Weights of a small transformer language model.
Size: width 192, 3 heads of 64, vocabulary 32000, 17.3M parameters.
Architecture: LayerNorm before each block, no biases in attention or MLP, untied embeddings.
Training: a variant of Adam for these matrices, 282M tokens, 4302 steps.
MLP neurons of a small language model. Each row is named by its layer, matrix (gate and up: input weights; down: output weights) and neuron, and shows model dimensions 0-191. Each number is 500 + 25 x the weight over its row's rms, rounded and kept within 0 to 999. Numbers have three digits each. A neuron's up and down rows have the sign that makes its largest values positive.
After each neuron's rows, "raises" lists the tokens whose logits its output raises most directly, leaving later layers aside.

L8.gate134:511492519507524508475482509473538530554499484538501510518472517447513515477494498475549513496460491473482512493431476519520473513517513442525446472508448504505494498476513471513451546498485502439522492531479526500484477473510499514488474515506497503528526528498483510512436514518512518483543514513497499525504547508493495476560520477500498496481513511504520507511495483543539444481494511526514484488507499484507527503491483560497504485473465501516546478483529548530472480491511451499461497494523506542503493485516511530486443534509519544507498491482526503547512461489501479518
L8.up134:526508479503483498510556505517513507533539458524446496520460489508462515488430514494479503506471497495504491513466517517537500517506462496539479480455496495519473501522500489523544510472492502474524491471471486488477458466516454502498497554504511484510542539540512487514495477529507494504491451534517534525461524516518455490517475499536525490493531517500468528543492506509490510538539506508512448455503453524495509527489498530514509504501448481488520499542513508501513491476509508564484508541514537501496500476496473504503458546503433525536518484505518500482495484504546479474
L8.down134:487501498471505479518578497512519514545494501503579504495490469465514478514515470512493462485481481530490461548482479520443524466476512512505494526462502470496482504524442523489539497465495497551495509479571482539535518522491510487481528532543468527502476515502456458507498502480523492513539509493507492493472532517489493492492461487469510512519530496518458518525501499509480515485506494541513524515500470504489448518516523486536482490488521474492516531468477481516472528486473468469505439439493495489511517490529531489522542481499522509534488506502469495498496491472471518529
raises: " ", ",", "-", " and", " in"

L12.gate70:531510489471434506447465478557512483547546482486498462502550493463516495542496541524496468498476554519505470468495485516526530500465497483534521532544519526480536488472476466464523505503519505499483445482492531502501476540512515526497517514495492489486488479490516541501488494484469544535511522483477502525490514504483515490486531519518540495501466492520502522508479478521500492493491479549500542547477466500479487533498484519515514516559492493475521512503499476497523476486531481523479481505451504506497529550471446500500476474486496492481511521534469515514471483456465461476
L12.up70:500484482469432530491482472517542491542580472455523495476523492447527510523425499521486475531506516508512463493503501475529528493453486510510525455519497497498505460478485502512511532486510521505482444528477499511503472516535494498549484467533509506475444517473497533545476502499496505518508499462473529504533528496479509468482501507503533485511507487528486508514499474503513502503526498538510523459485490541504506554494519509512480524526499500525479510480483491513517491443528453525464447496476491515497517507528482528519483491490504506521504511499502540455473498469446510470
L12.down70:493514486515510501529526481481465519486483515522502529505452503532514496511506462472479544530507519502483536513480505477467498525532492524491510465435512463531487470553487516535525484486486522530504509487473441483522522502511516504491485514492523474521495517492493450502476485535494478467467540466522502481513501473473524505489523495529479506487472483464441513481492519471449479462463476466480514477501494550521505499514515469496506487495531487566507499517506476488552542482493487494573512480566519513499488489541513513494511528550498480510506499501547493447515464487512500471
raises: ",", ".", ";", " and", "'"

L9.gate121:506466483499487499451440534497490462488458488497506476517548500498478486532500497495479506510545513468506509513526556484529481499508468499469522489517503483473539513494517496516479486527519492477462527515504510504453511466494489550503516485461550452520471472494522504505533518487492558517468472499515504520481489503507494490478520540473473509460494475493517495501530458496511495486478498432496470551479501543509539501491505505489477515558502551496462474495551506516462524480477512482496544489503529508481487496471478533535506489487485514500548515513543503518504521484575474479
L9.up121:521443499464492462519496552545523515477499458500501520522503509468469496520463488514484472492484502521467455507499511463531488547486463548513506478453507467474471509500488508529516524484481472507476535523532497561497466487496457513519485530481496504471459471465496493515522506505556513526517488494453541496503509505475443456445502495481481514477524510479508532504496461503483513509494456508527497521482468515496562535477532502505485538525519535497512511483491500481483516492482473521477480447504549516512532505521524477532539520495497483517524541516497505497532526509500508463
L9.down121:497444485483531447508517531506542536513514493495510511492472523471472521497508513513463481466457475506456483536499466475499494539445519522563511467476484469532463524504475528531480536456446486478477531507516494541504475501497472484524448524524485569468468479494458499517495486508517516517502529488451536501494526494496480484463502478494512502498509530495486532494491493489487520509508485546545496513512482493474498511529521511503488529485546499515512523489456516490519501500460493492489479474510519521503531500511489416513498514524546511543527508516489495530535490488470528491
raises: "s", "-", ",", " and", " "

L7.gate108:575500435521494484495504547529511518512509485503490516476544489456503506511483495547488538506498514511472435498486484518515504501484486517507502474461523519484476519489503468505538515495495523506513482520494515517530475495482504504522518500496501490454524481471480489528485501520526480476479487473483517458501524573499493480427500508523475514473476509508554513520477470508435474503513479538467490513495499522496498544495485537492480543491477482508520524474520493562525487486524506496445507459512538483542538493473488475502487491499500475554543511491476496451498520531487462508
L7.up108:536512526541514506413450533479484500495455500478464473510505534498530475521485501528491547501520517438538485475484536494494459533548513541530542495486531528515536520486538483488504509538471501507490489521479525516487483469469480525496485494483545515514539522464503510487477488515452489500497534512507461521498494512478509485498520503532460483495489490518506473456509508515537490541495524466472483513467491494481521512518508513501479508467479471449494489542517480530485489475536492524515574484507519494518482506479479485486517468462461499498537481499480494496513550488542511501
L7.down108:469449475478498478536514488521541493515542498540529526472494473489513521505495534526503484483515474559503465526500451540464514489467509520481484459479503487475445525505472486529517506470494503492486502511517479516513547464526521467506521527510445497498485477499467497552506493496494511513468479464494544439497518538506525471496463476461493521524501528493501527494517466480461493501519499560512510508489482482501516463453528514481513495566516547557481486462496511527488476514466522494495458489495492497511538476524506472512468495524544502541494497519490482508491478511487492530
raises: "\n", "-", "s", " in", "|"

L12.gate125:495502518460485544468509539470491536506510487510503470462519491515503516480509456544472513524521498485469484523473524509495466460507430516516483530485485522516543582492477515508493518521490494447506528501481475502495482514448515476476537486510502506493486501458479488487501495490494487460483446540498511504528473488496530513547493490524511526507523526497526512523503509534493525456494568525516478479541502491497494475496521521529542494489555473517474470461497490482495515488466478479468495518513490523486508546523457471523531506493485499518458512455553494529529502518497490541
L12.up125:499446490491517499492522505511503514536522498499504499499471457482510493496519537489521530468464516480502496525486499495507518506502469472499477495498496543500466517532475514541512479521506472457476473466506492479530517470478448532500568515495502520484535486472505452525478513527523537493475510524545530495460462444512499515515494500513456474511512506458470490499471460532471512474528530466469511491510478455501484487517471503513541468568511502482537495502527476555451503564487524545484489498498480469497505504533495478509481502537451453500519516469511499476486498522504492535
L12.down125:498498455454521467492498485498486511470497513554508496491502459512523523512479480494492492439523511516502508522509496503583486513525484507489482507476498509495534468494511504492502524448475496482495521464531472519524534458534500496491468531475477494540479483520481530499497481522512477503521510477463487519533514508485545519493511476493460490524517519516485478482467520485495538465479500558537515478454497496496489478520507492567508494514565565529515509453469491482531506480461441482512534521540495449498498522488515501489532505491513507489496531534486499473530494482466477547
raises: "==", "\n", " ==", "After", " include"

L9.gate7:524492508530534490502550515518489485521467528534498538455473519498509477500459515489508531528506531513468458521473481518510527495497494478529537462499505496476477475481468513488527515482466479503478465520529478530522504479538462520492460554514461518504503536553499477443443457502477472452497509475492519472488513512483499507479557494508495499519530521519542498527474484520490507475490500525502500503505463429463538519488502541515528516475434502498509546522494502504472495479457459498492523502508504489504559467516519491509491531541513495487531483519473478489477523503487500504
L9.up7:509566491512482487483514530501507484521489491520476504559498517493506478494479454456513545497511511493530506476478487515473497522500471467537487468498484543488503509517504491478529497476504495469510467475493487479459451460493475505471476538503464516504536475519484525488492492515511497524527473493508524518533545500503510509515445517522467503482504525535496439480527545502542491501510544491480493482564533502505508471483460596525468476460466479480526498518500523505495492513496518521464487499470495472472500491446500506484502490440449504479467501499543489514508509509503502471
L9.down7:527486501491527511512509505514526535509528491554558494486470514510537518490470479497489505529500487540513483530480517520492491514464507522518505477489531470510462518467452536495507515434454490508469475502483485553504516496510491476532495525523447477489512512522466479515475480498506502478526501514453501490473514508469488472483506477490509526572483509513494533485484455534434496522498490542511500541499462468460532508544499501485507497487502493541495520477483502495484480479484487473502509486474516504526511491558524424461490550553483506535505506482493501474513481516469495541
raises: "s", "-", "y", "e", "in"

L7.gate189:489523461489541547484514482556483510513515516512477526526455588523486500521470487512515473530481495441545497533477522445515490514519481528519492475458499494537483503459542532496492485467483514518506509486481466529474504494493493493516521525502551503504479521494507490479467477486443482472514499448522514471536496488500480484484531514535517515486479495493518485534515459464487521468527538487479491474520501484489471530522484508497554514478486482475555525479559499510458524478482512513529479559501526501491519537514547500504493513500511488521513466496497522503485498512481499476
L7.up189:503496495554535477509485553494489465502459558489512535481490490516488468515485494479535574537464462526498488481468502485541492542468479469498524500474509519505510500499493519472466514517482519536498497483541442500517498515475499493483459464467480529548452503511571471493478491527506516510520520503478486475514498486508524529523493491484487501514492472524505489509478524514500491494491515498513504489536558476487520459534482488485481493469514482492523507542504505452468500519503480468459519455503533474511547483478557510480466486496522501440515504482513505496467507479479547493
L7.down189:488473481456503516526511506510486519448520476517522503529465551522491528481472514483468473545501531492493484507496461477435480483505478507476487469481464441535488557516516517501457496481473475542518487520472502529454449508476492498530527511512530521459477505547462499510505519489533477492459533458506518499501540478493449522503516468503485507531519467489549508526489464498478506540490524546544484508485510508491493494548512479462520491520547501517516487499466485497511495474519522538507483521482499530494516528513498453452511506533503480526501499502495511523509486533477506539
raises: "s", ")", "d", "/", " "

L2.gate134:473519463523504500464497467473500453511478527493464529490481499466574508491515465492509518505507467499483497519529516484499503505536490446509498510454495496555487499494501503490473517529531518489521495470475521484502505493452474487474515488472483501552466461495508506491485499522518483509533484482525487504497481480518542498485501461480537516460537482481517460479500566467475501533505475507551494473503519481535477506472464499529485451517447465509443457505524485508535465499472493508457509500489536488511477486495516491482535532477476544491470526528524514470531472506529464528
L2.up134:505542460493502502506498470498501479517504494509450490505467502460547526553536486478470497478490483489492472535473486473510521476504487482520492523473488515576468496507486490500470558498516494521557516482487545543497538497490460498472499498517480538497465486478476504515457503512522543489542499508492535476498506512479527488466456489500507515500502476521489483489485533455488531495482451529535499495508489511497496528495488461515502484514505485502484470492491489504558486474466450527443475524511499503516481465492508503487559547494470524516512556527490506466513458542545474509
L2.down134:512507467455500512533518512525481501494541473460499460537507510484467505527527528481470497479481512486511456491469467459492542484477517551506489509523506488497486532503495494488492515481456481528533531497510515548446506483539508519506520494534549540447509545492476497502506495477514539478460499530478529467499535505456487495478493503509482463537471512526495531511476471505512510465474491527452516514510495510474513517561514470449516542490556540487569546508461513503495517494495500498523455492519487507506507467529469508483493486519514461481504521493471482495458505502504504497
raises: ".", " of", "s", "/", "al"

L14.gate37:516481495523526487501546518475504444513484507496501529486481524490498526511495527481497524496487497488557567459483486512508501496517499482518470497503484466510538444515507485516477497506484476500507458489463512465514489492524467471451497534496484473498514553492514496502469473506492519467557466466440490480515513482520487527541450563504496474485506525481449493501507560493476540487512570479501512469494506508504496494520494504532495484481542510484520503547546483493485538526496492495496501501505530507502532500478520512497512518472441501486511533493478514538525472493426488499
L14.up37:523480525475505506478500532513489489529526505495450497476483518476495499494507524495485493544493534492503518477482537478498493526508480485529458519510495472515535478505534484523490487478476489503502490494484468544500458491498454466484510500491491521464479569476516513486475511475485497517525440488458508469571507479498450529536492541491518474474480506423511460504517546532467535531495497482492531489472507490499490484520520483511516519502523500488522502500573501511534514471498479507460460504516522514509519529488540538580496485510510510478466501506515531527543481478473497470
L14.down37:514520490478548490471484497526502490432504491520510510565448478494472537500481497490451478497519490484471489501481478493527503459508484491534513475539502520533482496494508484462479470528477536520512507463511517467563487447541491500484498524493542526513470494445500517512502519524532519475508571476510535512497512501515530498542516511495456502475503504478495487498472484488541549496488493508527506462509502495483501508496520491464508530500549475490508502504479475475514532516469477531464474459510506548474545497500477496469510531517519479475523515515452480486458461522533479530
raises: ")", " |", "\")", ".", ";"

L13.gate238:521493475507513483458485530556447490500499452512502486487494500446491504506515441467476477501433487552463488500468442484501525497525465515518507500486506514540487520517494505503558538451504509509515503505490511549510492513530452473545505513490481503496539482468502491511506522512521491512531526484498534462518511529517495521468449476497471523510500519512554483509508504496500541473555470523528516495514505517517480504502540493514483515446507501535490510468482492482530490536491504521443468536529494471514525476484485506527521465497515526516507480492500492473498486556509496449
L13.up238:466480488529494451420480508486458498522471490527499494524529504502512487505540515494530468478488490500492511457459490519513507492514488470503501515510501521470524509487544501478515551472532537484502498480455528512459497509480488506526564545463524487488580520498512533505513528492500503518541499520523496511519501526503511522504489508457506462507445473547529498502504552485520499506494489484516480479474477492529515475511508483537518505473504513497479517517540511490495457539526518457456493530523482451489506485483481534512518489469496535506489467447470513497500471505549454507
L13.down238:527543509474493482531508530528500528517524494503474494503484484467507483497500469497481492477464471494490488501495458513498495527508471500542514457491476497534463479496460511539558520499492431494511529525500464502507504515501474477505499468506456523486495452495488495508441479544534491449485511492465508459481521502468510524488481490519521527532519510493528493512466476484492567461513506548515510540541491540446523531543499526484506520498494525556474507475519462501493493485508505524504492498520481511544506472478481480490533462492501514550547552526512459477493512526489487494
raises: " and", "s", ",", " |", "-"

L8.gate206:506516492434482480481508451485505504467495520510518490475508525486535482490530486540512515492548480467481517470504558558509484499471540475469545524515509526519521519524508480459510527490462509513459504508487490494480487482505482467492487553461504448560554477507523537464472479514499501498514465519488520508498498538527504522518493516475493454506507497504492412462504502491518531484506543478521521526485515463547472408496484527507496484453508485473488494503518498527536475529480511503505505498509503492523480497480501472502499499491506497519504482512491518500537485468480503528
L8.up206:541488482515522492509515514522571502484529537498470557510464523496492518521490498509503456479491485509509459465537489489502509486439529519516526473467508465470470464501495497495515514451483505527495483492545476504549489477510452526500477547510486445516536492498509490500487501531531508511544504486468547485490485514474459471489487490480495490519539538474485484471505524505465515499531499530511533501496441479513496513497505542512501471457506499494501527531494498503529479478509534515482494450496492469497509470505515475504501509506518478513577503522421471467497500527481527481
L8.down206:480463483533512511520540511514538511508528433549516522499471505483473528527505493464464458452466472563510473493532461469502492499468492543538493450447492418528478481491495498503512525493486497516521493480524485550522484516529467473521522538509500528486485479477477491541507480463511522497506490490494499509483490497485494469477491463508496525532525523515482525489484504505450487514503497537503505503522504459493537549501509503476490489504467507532544543498513483500512504484519522504495482467524500526518526508542509477505512525508524510482499520503463474459468510562487476543
raises: "-", ",", "s", " and", "t"

L14.gate134:493520508502516515446464494517492488502508490467476480502524492454505440491500481523520473476543474513497507538500500500554473516522527483519539481485489496429480518484498471510489528529508501488467489509483535499459503505450524530492521509489491539533474475513545514508474500484500518531443496478501498562537509499504500531470495502522486462491498523551536526483496479500501498520466494506495520522496510492515518461514512491451457462455496512516473460493477527558508460487500465511509515496495491502491514522509498535555477495508500517457478497502507493509543514412540469491
L14.up134:496524454498511510484483511513515496496495474461488498504502470443494459471518473542511483456536513538471495509478466450521512523509509500518542455503493478454504513495496501517516536510515499495462512557456502532491486510462510526529508515526488534473468504484518484512474470500553479524453530474505508563513542516501519506468520505516466478481502512517521553532514459497489484539503482492496501512513511539512536487484502518487436452457501485531469479529471508506518485473543467532484501496531487518510514523535518504519503466518478491471506534496509510471539498455534476462
L14.down134:531524478479519508552520501497519482493531493501533485504489498496465504503509514495451464468514481504508514457477491508475495525517477490445485504542469440522519490505482494469570526502552476527577536513483508477482519472546507453482513514521499499523483486508556505498488495515470506486497517509479484464520509515457535484517510503474476481495520448481459489524483450507477535471488527507463503487491527527515509495567488468492518464496507492490534534484480494524527534474510545515518515460498510490490479543511496484507491488541524462487506557504474532501503489508458480504
raises: ".", " respectively", ".\"", ").", "3."

L7.gate244:481481469501482454512521508520595538471490534545547506524506502536456477476460488522532484489504530510504488476482535519481510490470507521505506474467535471490472499476469461463539522488472521503511512528501484540525467518474501501537469551449507488492517509513461510504493540503548535507513460496494538477466493514486448462458488486474527506508526494508520526518534492510479455503487516524493476492481500500512518501480499554551511529493524499486524524505499520470510491514442499513516521477503530541485552507503525488514518528480488495505507520515490517468506456499482522494
L7.up244:519518521553490489514503494523522494469519568465442512487512520494505497512479532460525541493499505485482541525471535526530504490486488489527558488506524511451516508514563508513461478549506545477472522463515503435490486504454468480476509504517512509538524506466508533446493502510502467484500499497496480521504479561524525505483530529501538475483463520495495483508482486518520480504485485480523509481477483473459473479504446484544530498521474488467499515502506497493467489512512493508467528506477487503470498502523531500488457480531524514501561517512441507499527480479525502499
L7.down244:464472469454483490513515518489511504517482493512542531519486498482475532504478486513488484476459492538509476485503467493506497517511514527506474492510486463523497519515418502459553502431479474474502517542505472560484491522544513506525492541463457518466519495506470479545508504498508533512511480469522521510494516477493503449500459474481490517513569505516516532512496499520492491490501520540482496494488502492525530511509553536504473510465512499542556496526496539494520482499469479484543487458507541511511505521493473463488533472509486491485438519533516499523471514514466500510
raises: "\n", "-", ".", " ", "s"

L9.gate6:466501552472480483517486451517478487432496523451528460493478501525516489528495476502515536496483435471497494478544510517512492524481492525506549550483500519532498513546502464525530480503504457490528504522461509501524504516499515497488486494454541443540516495494521516490535476547524568470495463503497519506518526513491507516479485478526495483527482465471485479510482483494479532491504499453505523537483512517537487461483518467484510507461506513513509544474559494512499515538497533527507485510538533499522477468464473465505513481466491503505516480533477505522475496522501516481
L9.up6:453477520470497445518473488520484496479503526473543493517490514511516509503466474479494523464462457477493444492513504502480506517495534535486535522477487509515451507517495508489538483465452456515513512546489496523549497541478531509496451511484498469509512471485514510487520491522527575476499469493488511499487526497501497499480500498531470502535533453473486475500514497524513546479503490491495537509488496506484498457499541489480501519457555558544506541466503502495500503527474506518501487463505506515527522507488535484515513493527513474514548517556449492489451486526460503478
L9.down6:475471468503505453522485485524516520516490473547514532499473524489469558493497486483472493476480488529524455534471508501475500531465514516485504499450494447532498497529483553535521520496446462523511515544499498546529466538523492505492466530533473513445506465488474485536469489522501511479507519458515516504482544509497464488503466491532496527554519532476486524496475490507515501494484463525518500505498515494485486485514545527477464527527525530522520518496502510471494481462470500522497486474544541490519537504523518478483502474535519469523511515500482451484464459521466499498
raises: "-", ".", ",", " and", "s"

L5.gate131:517529560517462492530497506469487455525494479515508523481503496461452507514522514495547485520497503466479461463523547513524496508516452531490486504515487511491506511458497489481505447503489501501555487491522488466525501466484499471524538485537504474500488493493530474524511514512495523484467540536482494481492502507505503519506534535459503519518485518502514474507479510501475515560487505507487500499553521515480511521485493512517507460537526491447504493497460521495492537517535529445452476508458544477461478476474459486467475529503510493468440500485515494550482491481556537517
L5.up131:542506515511519515486496536475455505535505435514540500500490471470449536515533494475521470493519515467502466506516522475529501469536459570520478511481479531540470522486489531515495478516455447479552467504532478482542529510503528486527503489595500497501502504478506453494465507533498500432476535510488498457500486487482518493510493542508485523524497511496464522487493494495503529489484493522486531491532488510511502530485516491506481479489502489495502495490465468487507571506538500494444475491517510479515504516498483491491483547521497478513488521465507485500489486516520528528
L5.down131:504467453467532525466504536494463546507531489511539502494481472488498502469525498466479460466506477517480513551480486488493508467556498494481486490471512490539505536538463546535448527477485518507496518491500489501510498522523501479483497482524521518504522519461487463505463515510499495478464526495497521485535468484489535491508480511550496516524525497510473518471470468500492534468564515517515534467506468493529497462515495476476482494507490478522510483470474498552528519489494484535486474498547471509536506531509512490487515518515489475541490562461501484462494546520428509487
raises: " ", "\n", " (", " and", ","

L12.gate240:464511459480545498518478505470515486461471492481519494530512480502495540533498493532471513500476528514516507484504494526518464486468529461512531534515534452496512520478504525502523464512510511514451483518467550432489515495519518518515527497487509539512519491489492461470516526510476557493498534500515492540478509532466508523520539517529485489491494520515515497548474519511515447465510473452515499483498517482485503513485502469462517490538509501470482524508518449478498486509462497521465492555460458465495493495508483501504458458499518488459500510499514472505459560459545469503
L12.up240:493482484474549510536507522551513506498501521502516546524478476526483548519527444486463510484471497523524491496471468490475488485457497492479511506485523457508484497499485533486524482516505487542453506535495496492490507538503496518542530462499500538480482483484495452489498538500507521522532512459485510510477490531498490476470499499546488492534507515476518520555474494507529483435506486490520506502516496500476499536467534489478513507547507484502467546491489445479498481510492500535497504543515483479516541477500492509516464430530545447495546525521498451450508524477504512474
L12.down240:496513525484484484504504529503490491531483521508452555500500477523506491496517478442478507515467492509505479502493487478494502500463504523493526499423505487529512470537497463557518498491516497471506515513496467556504465488496496510456469555540502476490486517519499538462487488506516464472525503511480533476464479483504492500490494463535478486566504516470482527409470515467543514495512481538504534483514479521491467496496497472490491501507523532538489477480516498477508493510478522530484512498520512528529521496511466520501547523534477508529550516521513497494518470532450525446
raises: "s", "/", "'", "-", " ("

L9.gate89:533488490526522464452493519518528510502497528499495503492489497548547492543487544459531510526513487504459499508448532458495539454497490484524511489481497512465522483502471472542470497550490492490502475488485486475489512513486505548502518510491503504527506499485488503507480501506502542511459495497545511559534522509511542460503489455514484512486450489513510490469516525503488515523453480492475472451548487483503496481502451525503466499507463486440495471503520518524493485470493502490451543488477478534523458519462534484482469519476486486478560524501520511508553504480519495529
L9.up89:540452480492518507485483551481551525506549474552493481474447505499531489543480474520479490501502520543474492501455504489498562489487488504528493495492509461502501492513460493553494549504484483492516490495486478503486511506495438524506514510459467523470475514444479492520469504522541516489481527485531521504508492535509488500497482471542485482481509464503488475459502482507517508506515510503509549479531451484476487525497462518530496520504506451496471490534486491550457558464490475479480474526495483534520507504520503469466546559496511536503519504518502521523497523483512499521
L9.down89:507487498507493544539480515489497534534535465527486475522519511480514501510544485517425488473515506508488473549457483526501492489512487515473461533441491474499472503480467492481525496477475513529490465506475524504520533515550492467483500544520462531440520522495471484535482519498476477493519468507508483488479484510520461555520494515483500491513536498478513509501476483479512531458537507547498561495508436506495470510506522529526497488497536534521498521497438469490485470502480515518513481457506483517515509488508480501528581515506515505522508469502515490480485483506468527476
raises: " ", "-", "\n", " (", "s"

L2.gate185:547489520502500499495536488514474491503484487523430507468510440514501519508478522466470509479487529449517500529550504495511487508504482518492513493514505571458513474515492466499526486520495495469509506466479544482483496457511493525484513474483500421467534510493500578514522489506504504490500496528481492520488551533482501523493459482536515512477464441520488507498488514546507514537523503471472514514551513491494539506535507518503471497462518495508432474501474464503476495503482500508482504507536506496523486465446484488482493503495525537475469506498538482473523511531493528519
L2.up185:550489501493493462481517516523495509524502465526452491461519444488498547497493499468477521438479490502487487558537467481510504525489483545529519486501512559494501506499463480525507509481478465502507474489513543513498494479528469516481494506524496458494510520457507543540476487511499504472496528499483519509488534560475507500485458474551491518504467451527469510510493490555526546501496499485505522514543491495492504522506522508516468531478512508523479518456484499468488523483489469505450510504542508502559508468472505489468513510510553532526493520519487465482497506554478532496
L2.down185:474472451482518507488499506515536535524543509495571516527482564520487502500510469531513512486511460544489451491491478498504518508467518491547477475475513457552483534490471514533494523437505480513493507500518480544501500520505479480471488521521512548526487479476498433514478514505494511484485502453499516491497480507512506491525519507476475483518526562475477506506512503478535531443472494513514483483473459491512433498450535478519532518532496513479549517482502526463499483487491497485490485512479499506517518525534522510502535500506528473531505512513462509509464489501503450494
raises: "\n", "-", " and", " ", "=="

L7.gate38:498497475516472509525500483508528459475520480493505487524504498480522490504496482506487547507483479444491507452456483508531526543518484509482504535546454536547497502490484469454523536487507502509543486525481522492484510472482497480523482501501494470526447484531542489527479498492498562530536428506497498467515473484493535466519506502513493516520465427522522489500496547489498510495497473502481509500484554512517524548518504461458473498509465541477502491500494487496487512503480533491509481489521496515470497468447501486484525540512542437454487521503536535497482518514503501501
L7.up38:523477472494486456504523509560530475509526471501523511487455461521512532497465490512498541510479472501512485524457479462485517509509475532474506513473484470507495524492468500508510523474474472536486500483487508531531482494499495501544479522527490489517496531546507467519525467488502518490526460468499495450517538482482508443521483506511468511543475490471507503471482533484486541490484483515504476467491527522549527505499527479476479496484494489555504522472442483459484507500496514529500479500519531504484542455474518489474522524546518438472549545495554531480481483499472518490
L7.down38:512499452478502500513479505533509530497483470536481511462490488505480503491486533522483457474529489523515460514509469483499502503463519528476492477450487472469503503483538506589490505471486482521488537546472460517531498521503504498504510482500486528471535513483472498514515473477516460426487555462443527532477485471512461503475495506525500473541518493513502539503485460502510500505518512522520521502533456520510451477474542508509492485521526493544488490503501470492487501497525489499513548528500525496529516524539500490484495480522451528552526519500487483452530499505543521488
raises: "s", "-", " and", " ", " ("

L2.gate128:503512505507512502493479469494470491514502529511456504479531515502495507509523527454492494566526524513484490507529521462536508510500509503537499539478524545491522528473528512497483420490513509509511498466512547503515510487533498510467494538435553471469526504476523553484517481493493495563498538495511476481553486503506506498513508505457487512503462482474516488481526548459530491515509507543479528493507530503507467493484482504511536526534496489449497477511458481557530454488466491528492492499489477456513536468504457496465506516473530500493509517493480499477521545492532499523
L2.up128:524529476511483455515484481547496499483510507508476507489498523500496502522513522495464497557531485516457480516503497439471526497468519551512499531467519550503536558480487512512495465487498491523505478478523516526520509492507477490469468504435527485458531504453507518495496491513515493535543531482503477470502489495483490488480509503500495495506479459501508495502513517435506493480501486520478519489515530498526444516478495497504539516497531484478473472503474467564537460457471491497477518505489489471536533453513491457468543505491526484521526562504460528456522524499520474501
L2.down128:525519455477506473533495497542534532463521512500561501522476496485527519534522475517479511492510497509483469485495487463470508468442518558517511489440505497526502515499449493511525545483490503504510504521510515503534488504487500479505512492493488498487483526498502470497506525515540489473547479461472507470488524488501469503479517475535459453486518486502513508509464452466477499465489478506501499458485489531531468555552512494496512519450544504547524499473506483521523498441513510469499537477508522489542489508524541477504563490506520479523490569506469518479499485503495496504
raises: "-", "'", ".", ",", " ("

L8.gate83:500522495509527533519524485508538443478494507505500518517497504525472477439529495498456542520496503493481529485464495540497474482481509482492491476505502484461485437520510504509471499523513496508515495489495454463478547467478462478494500499496488482538474513470500469427462483457518497457465493444547512519501531512482520526495472482516500525537519488490538482535497534496524454479461536493504501473497506453500514481505495533532502528462473517511496522509516535531467503512461538492515466482530470511527493478486469547534461500505503520488502523485512486507499530504554520540
L8.up83:549497477470520508495533510512529508486562500488517520485506544491493491485494491494446524511500496517483523521475459515503507459504488538482495427477495478500490472497512518515489515462486511500520489509507508506479512468475432520477496542514494497552482553497494481466437510530517474464485481483542535479495552492474485495492450502533494521545540519466541505506496483477538492444500506538498526512484485493483505512504508511538504528471478489541486514487476515508505519509481515520488474500541507480543477501519480512540480493514540481522580500542505457494509479526509518504
L8.down83:549480487474492478511489518499493570533534506496505501496526508488522502531505457460459466486498514497474516542496473492526491521506495512484512443492437510525514496491486475534525473422479495492517494526523543506523458517510454515421446526493482517511512504483507529487484547551494491497547514526462520494483521472487474526472529483520502510519504512499504521482484468505502544477510488528525545495516490503491485506484497466510464481537512482519502479487489474451547520482497438537472497482519531494497509495500499523487521478499523487522547498529500497536495474509475469482
raises: " and", " (", "-", " |", ","

L3.gate161:519508529502481510477492495443479449484498493511495477445572455464489460516519494528512462490485482559503484467504505511523492501521501526488465516481508465484501485490518453521476463512562487524506495511481487458499480494532531492492500513506519458485480489486496506511511437527528472458482492531495467520496484529543464499457520526506481506507535451487517444562535486496507491480517482492500489515513502466513496553501503565471510536514529452476538480519505510486471455509484505477516491497493490473481466482490493500516524532480516485527505512486520502494522526455507501519
L3.up161:551503526501493479477521507486506507520536493543496537437550462457474469502522489512527467507496458527481486515480495506539512494560510502523475503467506454491478505494509486515478514510510461523499470526501495498492485500532510484527502516542510476501473494438520506530461452545538449464505533515508492493484476544509434453460508494524453543483537477480528473544506461476491529497495443467513482492530486467526476553498515492515510513521532473504518493497500482486502497476499502487503502506515506479518534477522533489504525512483524480544492542499523486526491507495512494479
L3.down161:499515448494518509465543504571516537497503525516494532510471478478489494503493499456505490524517486468452475538492479486517501495545491537489499476502504516480505518497494500494481534470458482501499481496509517507471481496472467483566510509511499507510511509480515497515481526530492470528477531495519517491482496479453498485547517460503473508485457534487523528491483514468507532496506471471538493505507518517509505465498510391512481498516503490528463501482501453470577517446504506518482504507535515515532568523518527542509535504462514477489482504509494488510461493539500490499
raises: ".", " (", ";", " of", " |"